Weights of a small transformer language model: MLP 1792 GELU.
MLP neurons of a small language model. Each row is named by its layer, matrix (down: output weights) and neuron, and shows model dimensions 128-319. Each number is 500 + 40 x the weight over its row's rms, rounded and kept within 0 to 999. Numbers have three digits each.
Before each neuron's rows, "raises" lists the tokens whose logits its output raises most directly, leaving later layers aside.

raises: "y", "yi", "ym", "of", "ray"
L15.down1025:519476472558536506490473456518477515511453514503484498520397463472548494552506446421467472554493454519476474518546472470494481481470555536556533424546462499435535539448430478467546510517509554559448569492518492429537523480454446452442503482525547509540474508489475515453470466487469580481445512544573462575457477512575409443532469556418516435492511462498532500442520455479515530527573525486436494467524492500579489464491532477492481415468490497584529534446455464458480545473468558518477501506434519548598623522483482502553547574435525498495528511517493482522543522533464473488

raises: "ate", "oso", "ary", "ent", "enti"
L15.down104:537507550496560525439494486503504523552488411504442497507434451463487503454505435481432488538485556528536534451476503555487485443547528489515536509499514492490517480542438492519463500504470558488583510495572505468455481414478425508543550470525453523528509506421435491572454526545484538542490446544521461523480462527525539506511479508510406563424526509539542572531497491507472490514496502529493513550476505488502491466424500531495550551484489462410431446453463502495492496490529513502518460580523526482515509446454583556452491448567498417485474482522471501544535493499470525514

raises: " case", " pairs", " samples", " advance", " accord"
L15.down681:535527488437547519451506551537537499419491543504421504535567476476501498503529516456498492536465558509531428447515494493491479468595530481560517458494539455435494506454464485549520502502566481491544542562540580482461492500430542534510518466478457499441517443462504593490654509474513549532490487475499501449501443544491483473543465486474552477528486582475522474557543498507549502583446486553465569491544483428474491441547568514546585455504528466498474469491491474500552503495512528569478593479581524460520513554407463591499508452488474493538479501502477513510514466435447516550

raises: "ise", " up", " it", "ize", " them"
L15.down515:475455461449511550464558490495435505488535455567502512547493472461400478509474504520480489462526559373491494546546449490461501485559472469538410532537563505476518547431552512500526451522554575515458508546505543489472515421472494570555529504530466509524539508488512454522499447481528428537465484471624447536520482514430538480560533401515431502514506453418512521482480513512509458461523510445508555444533467540508535437560489506531586493507508468457537509391462446454466503455460411476514486462512501483518490483438497563473489490557477518519515596481508519480518538456581596531

raises: "ette", "ana", "ée", "ade", "box"
L15.down965:487518562490472469447465502488423502517444549498463440539453501546526530482477443465519525489484428544473513462475488520498522484510537493500562522567519477498458415550568555553466492497521552512511461531495454561510512555506485489499495506452485489510484556415492496537526513487547475518509452515561436496432461428448512561512523533507390536466451554492498503453488483501535470414536501531484565537473504519519451527523590460506463536503529477508541482497433480464459559454551563483574501548506530495467543511479517546489458457472454552483588440513479516480550477519559554450

raises: " another", " a", " an", "née", " plan"
L15.down485:555428488546511588455449513518467487539455511555459514494457541519508516483467577596493414454475531438608441466514511497508511505579500500529402502438499498506499465500444482464517533462474492440498501501412602552469549463518431498536488522546545543493494506498503510488553500521479508491536473425510466471498442576516491465518468562532473513534494525489544467529536465570525511430449472489483546458513543488504486641516459466454561511512570500525523489524445493461476545480444488533429500532536482493584523537472520497486498542561579514502535529480535478485431592523486487505

raises: "Background", "Live", "=", "Member", "Song"
L7.down196:532531457525484517487573460587535547419450510484488522506546435464541531462521483271486493470464570545565497451528464499538527558547500509478496509544655521468535538487460484499504482463505489528487461477406478471481453481537486478521454478483477528504565528488563538533470550461524479510567539503502453521519450465478561463498435505508472429519566483505526534525533496463447498566509530524549480429542530521439440489495472509516488473505479469484511493465417505513474528482450542490543525495470522458501568469481520498554478542449547486543489529483504530528431511509482499519

raises: "0", "1", "08", "2", "04"
L15.down87:505476541492521581507539487518451564465503492471525486529454493447484525539562482459530550529497445467490532511464476501520481499481510503589514511507545504460445482542522593546490521509554511487502545514485512461544514480526503425525565513503511480523566535560448479535468520534516496506465462646464502489507511439540563470581589481460524472533460473520506536433508577517424588489521487532560549448458527476452535525548373476502513512467557505495478455488452475489528422464509497521414505520502502483488488514471482535546493444454417477534449549513471501419482522532370621521

raises: " history", " highest", "ary", " top", " oldest"
L15.down744:485585489454548494520457534507481539478512464502477464494483503459561482538549529581460572546476451503573506370497510501511525467532540524489517419478469474504499559510478492459483502484494531478508423466526481503483528503536466493511508473371522533503535410434458445445430445498528513496471544581480523530458551444511491479566445541552486559560515508412529491533488493461507553483490531543432596487536465533477526428552465515408477490561594451557514501511446483512459521437474531482467497556543487466475521564419495530514558507484476385505508494462456488517535544456422478445

raises: " and", "\n", " These", " The", " which"
L15.down25:449534524392501574506545502474507523498489500467510537468476428480542503520506480271495523444403443526509476509572525489465499501541499470398553522546504469475478465554486463507531496534509506533493460504457483500469513479489487475459438491530547537471450477519505467563501484490493468507495478488527505586512521481477526541567581484520519534536491544533534448531419524558441462531468454587480596521558491516543502566421526470527462496551524541533565427512524512485501471518535485445553462557480468481521539562492505440496531536499466405487505482505523453537478477429560592442

raises: "Re", "B", "Ba", "E", "To"
L15.down792:453507537488481553520548514466450569497471515472506466576514543483492459480527535334495448522480625530533482467524501440494498520565559567463502528534556514568498518496489484495439526434496501522504460529469541429545484448468483517511533507539478490569465526447519576533467490424532435505489551636481500493623477489479439433484473479467487502427481547506572472542555520522530516467557459551538504549456510421473573461415574499548500483499469512529516484511522532544505473555496510505485486553446491443504559482580562501537507578510552473549503486499493444494488544542474445540

raises: " and", "\n", "-", " ", " &"
L7.down615:494519484542530517551533567531480485454490550443415454528516478450463511588489515527552479514475529461462480479550563518515537442503416541442476499505519480511493531485461518512560480438483493492531448499463456524473510485517502497484455515489503460485483599521457522525546492433567450470483518480515505522559473524409509546511518428450564485554463436548443504559519511499463531577503454525485489479624524487464493467444513482567510426433509493445538565502511447416431476495569552459505516474568504497487503515471520578566458498549432525519460535525461493511447557502399503559

raises: " become", " come", " make", " spend", " establish"
L7.down232:515471516407522481464544521520525660579511526427514551556473505489463464536481462515520512525530519540573497498428489492526437486538485513521541514524495503449468488430457495511460488477481438477542537470426546519529503555518465509477524492466479498485596519542522537538508468500516471452497400470469532355539485504565489440488506473513452497484495456539536444546471566577448537516510487463460437541579478504569523572467508478519572508446486498558471516548500521499517475502487460560508464462567528508478511522514513598504541467448525543571499427489494443521486534470449428422

raises: "Background", "=", "History", "Member", "Personal"
L5.down727:511508464483467507505560472544493566498477523485531546508592501522549534478546415342486478491528579601540496480529445497512541517513529593529467441502660499482506573491516432536446474518537498539515502470467472452452465494508502505492457459518443503512517474491518549533448518486509537556582531526541442528527478516439558450503504439478558426546579501469543540499540523464465500536502499514557500421532553518476466536465502507510481483501493500447507440513424486462506566524451490451570491487457480551489596481465491499567471539445553464530465551460471527516415526508500448483

raises: "f", "fer", "c", "st", "tel"
L5.down1441:464554449520612473548566536513467499568519500422494495492486499460458424533433559552469503469444435447447464447500498498538447482553499537467438516444524515522495563455547569538458564468424455552523494470455505562480454573512491481476456477516519513434413506444452539471483494467497498484512430466464532469529527526513508508546473510445500453530504539505510510499423529521477519522530501507482584429490575510430489475539400500495482520503517547486500425432520434448491513501518461524462460475529510523550471474573510524532489535539473499497558450531450597504503506467450550490

raises: " agreed", " performed", " purchased", " traded", " announced"
L15.down89:426405490471514484437528529505520574550486491469551437415445452504471491462441520310476531533512476476469513546545419436474471534455521508442534505496456444463482570494522537560483490488470505545448518486489500452533467524476528470497542516502500514470528530505478499524440533506445500459460509431484487442443474509445520509490461476512465516440468553535530493481537576504513477456501547565484562444464523486484506522503509466518494530497470475521556505517531537568582536540495521459566525545468531471553566492472533496509434542465522525485515567438451543555493501475567624462

raises: ",", " (", "'", " \"", " and"
L7.down733:520607539458575414512559462505439595492538534461486469573511486487387511520423505560524483555498416570462497465476509397499515495506574464462493513493540511455549517480563516527471505505505543522471605435479458497498545561495521510497473522556521480520445533494503553535486482461456440552455397495485523464504527526509535455535488464494488451445531484512568576499491520486405475456471537519455457527494487529531411502514535445454518498514488550505516499525428462489536471493516542513449476539431566514529530453536504488580473458397570568516537574471464471498514480419466524453

raises: " year", " month", " season", " day", "8.9"
L15.down1366:473456491468460491547510474447472554462452496498493500491540487530476506485531526496469558564513539476452463444528553539488503560460501534506566504451529445516446449554489512445395507543481459486531463540535438413466498436528547455514474528496496515419506470470516478461466588614519590545523444625496483487509492460458519488509524541545474503535407439528392484566528449493465509498507528554484551513535513515491507519476476489547594458484506529530438468527518426508585524538513475527503515493512466445531586421514511485564572499444532508494472434550459557462431564560535534597

raises: " Date", " Games", " Location", " Province", " Series"
L15.down1200:449438510468480491471473427477522499462592520468473452498437534515584469553498502474583495442448511468517494477520543485515549477526502558430441456518474536507511468553515513452537499533477473482450461522449509444488422555432548486447448435491480523511540538524480491523476493504494486559471562482532513522448495496515592495440497540514529530486439514440537479490501466515524539469502560476447480517569567460481545507565457497454410486532473492505542519497517498476431531461542482421540533559469494513478446572543509469499557506501470556552440566506499457535469558495485470563

raises: ".80", ":59", ":02", ".30", ".47"
L15.down1021:516483484457493447507420458469442479558495475526460480470502510501481477541503518402521510492489453471534455504557488507518473486464515456525534486476456495514385519507502495597460507503444484487523532541471520521505512460472487426461504512537529524524482521515432451459500576518544611525485394517499461508481546569481548568505482573513497464514419564524470479461502492466486496526462527536473518476497435552468544512513493558473561538478496457486410478580497528555539492602490460547531518516519473540531510475534451553530516524560529565493444550483570476449504505439510624571

raises: "ly", "ically", "ally", "ried", "general"
L15.down527:525547519532545431517535485470582518505497481515512519538491557495512548519566482514461518441528495512396478519461454543501533583463447504419514519469592477516445486442488540504513520524495518490512560522429449544497514521532540476536474496531529512505515451521526496512435464490561507446502498467545486493453485500502492490497533482489453489525469519482446463505509500454526566546514517535565539434481531527517495518473524504518497476477458510454503554541550581512517483431480393480540412463458466516509510527521518422404489516514507464435446440483570482472394470499499415488

raises: " play", " plays", " television", " screen", " film"
L15.down217:502495499529433521523499504546503456436470520448469427486493576440474441455476526523415433427495577552484440488434494477496527513506528470562544465441451551495496498508513521473543527520445481538485503520490472481526483479613526454546507497499470480459468518487506537470469507502600480567493460531492450537533486501426589488492509443516544444483490500519515479559431466466433486417503510447512555488571526512426537442524527502479515526569504511487554497546460520497517584554455532519384492475479445546440489459463558502550473566535512504499503436415469463524579498503468530487

raises: "ers", "er", "oe", "all", "ke"
L15.down1121:465532496486518523546476471509470491464532472506490451573486538427480505495454543522503548553503481541497404506495479536459565543540487475449509558519486494533483534544552474539476492444569528462492562586492484445602455524533544471446515539459514519492557545502523474480506531512499416456463409506543462456495449466512537468467517547558544456473481526488469474477526445575505481520548491504536461514520512562531502543476460474502478505567492515513475479487531532498548512503482518506525547598495564567517571472507534441516459504498421468493521486465489506427487530520547486528

raises: ",600", ",022", ",900", ",800", " enabled"
L15.down1585:505544519490548438525522481523520538482547535513609447505512457517557496431447519311474516535545456494503466467507509498487575433501479422498467473453478499550546502516425513432507544538531501493536499499514537491468533480582571483478486434541484546537473470526560497478510469543506474522521494579447504488466516549463478502486532495487505499515493495486425489496490543496563493542514413456479488487467437475508531531534578416530495552503482544515497568485527549519529505565466484522498495525513447488442464492500482515440522440557505496496541513443602497483506508518402550572

raises: ".", ".”", ".\"", " 2018.", " 2010."
L15.down241:480528519495587441526349476550489525591512547568552577450499536461475509494517497345498486491482452505538470504498505474531483532485482426538542472479546473472396498502410461485453502549507496488517519538499532480549482511479465554462518409491549505486506538452515555414527447489487456551462450586520407570497489490510497541512528464465512492495514493533488509506466488472460582482543422571526479425528517488541486472458500465462476495480529470502487474555534566528533497516479482519526446510519500557449507516456494528525458488452458554546466450543484517561529517506479641505

raises: " 16", " 17", " 15", " 18", " 13"
L15.down1001:436474461460479524456523528450420507493469446468484507551488540507537531427497526600589463457542507585474417475488533497520472501486504482580533489434493530482465523555475440444572514543512461579472541524531467449472560559524567423494462456515552476486428521447501588501392447541536528510514494534506476498445553454528470462412532457504489481459433478467556548547523482449515466453477499435538520489445543514490537557407565498457547513482540483515504503449457541503524517522548463538500502486546489496490484508488541479488526530505464538465503545507470528533429456575521481475

raises: " review", " concluded", " saying", " accus", " finding"
L15.down1297:496494468451489452487438514457474506474437527559506492457551468474493465473447499541512506442552538465569606446502525572557501503504521376420515418451522500537507470466548587493466525567493634520514470530481478465560450538466461495575476526484495487481516548458565486441526458539543463475423447470530492536502507467510400469497520576450483462526505494502478519464483472477556567520546544519517475495516530507516520432517473445476571415478573548475457492473433442471497482516542523442496520489486520511480466476530514530556515459533517505487453455491548500462438585452581396472

raises: " form", " term", " process", " possible", " act"
L15.down897:549512511543541555573491527499509499486472457402457462455436461522468611481487418572488515533491593523544513431507546437506470555455481514469512472533409521536493506517460517478529467526471536490508467444538459498454523423495508514484513529462596451530483463457547479477497529491455528561514523623530533530495539608448575480426467517449508485470422473516469484592471443501552489512510516487542497504504509497542507539473490520453478508479559432505441495499490428483514563471494567433494516455522524550476440498560446556517441514560496496417509487591455485496439488462549487502

raises: " \"", "/", "c", ",", "b"
L15.down12:502523565465505553549475520507515395486530439473488470490484481484463460517414494492466454459469509541555501452476498517589406505512587494482511501530640486429542587520495496445473455460505489506535507460486554500469540449504545498522541509511509528516622541556428542507517442530520469537477513587554516463516501528491521491501425475506486478531479442475537566467566544549527512490480487429561498471486552542521470507555529493560573543540523523562493450520502538526445522521434592490435459527513485542518527531471494524526451468496548529513481509499503538489533509483453427502

raises: " guitars", " session", " vocals", " guitarist", " guitar"
L15.down445:515513479529553459420541512556442481504515548515518549469514484478519541482435459602482550441455451497471496480502524446490444475472516463489480476469556534537574409526449551550462482473590492436524417430518496443541552485487470573479567578528492479532555418466460486451490483404527516560499514517521520569497486518492517482474489552476520480484522584516452524548491468500487502470494441472510571510474494459471465503470468495533505440519524472558432438506522512492539471502467521559576501450489541550509528552463527503444498499420499514452514595455514415502464481481483498436

raises: "ological", "ology", "ologist", "ical", "ol"
L15.down1027:425546504573482495554535596489513529595540498515500552541460556507459613559410465513515580408543461431497538434459550496510555539532467489385464425530460499582489462475512474530490481531577457493419505544468482468506466496534493540492521490488515498519533436516542501416508456535481488544519447572536554521510495534559487496531507458518554503526449522424546500483496551458469432458529516491458520490572488496514560449527540506552497481489542542482494517481523519593523527457503527438509450541495509534509507524493494551535450405496502483503496459487469453407537459533522488507

raises: "4", "2", "6", "5", "1"
L15.down714:441501425479476518528582464510530516427539520477465458514482484551542543438504539506477531468522514467448509550549506483520588476489563471540459490526498501484519574479590545505529505536486552421478502517559527395573466499448503553559529499473494474522448490549520478480490526502454502558513604621394506539464509551517515477507550514454433512450501484477552480491450513484610537487519506527457556501440508554489492492490483492527490538517515539502544498440448502515547442520515556512502506500456481413490495464491536550547453483521471456475521474481513496452529439496447497455

raises: " a", " an", " that", " the", " from"
L15.down1462:474399552485498511491484578473510514534460533491579508491544466490482386569503495507506540513472471532494544543494436483542571480610478444577466514589572497478507482567519458519465490535509501506498486543443503513410512478452479538565493484487502551523469511505527435541487483499477548465548501529590518491392564448564531519525490489511457510462552445455545556519449598451420520416486517562497534480556489540551492536541541484541545551464504509492586487528469434481494482416529547578526473516528472451545515508546513455456395559511527528549497467510464546473469545474521496531

raises: " August", " September", " December", " July", " October"
L15.down1239:492454488545485502487529530507497472524479525441464497552495434457501580473490500617526578482520514494440416467488546502465492557518452471567529481509478530476510590501477413487534502551491428501486508497500489495527579425495597530488430510533528451508454529497544497497461488521513495563475489523548412505438482452492544438504541543524441491540546472489496501561514578446529513497479466454526485427494590616459506563404505516496518492476451492554470489540508498498495484532527505539491484537515456469405513500531480474485544537509486521443503459502467489447424515516566435452

raises: " most", " only", " and", " all", " which"
L15.down1448:508580551475545514544429490432503507513447524531465528520519472507452493494541444225510489554453538545500520526488524482504464499460574477479414524501528536537463558482485515413493558522559509478548539434482497548463509529499547517487446494505521523496541511472451504533537507511505447457516493411485481539538514520514519521503510442487561527469521506533454501465448494517579491472543533541527500487483460539470552509506513539557564531523546554538507460498524449528531481458504527494521437482507489527545486429544521558500435507495548501556497489532390542487450461442530524518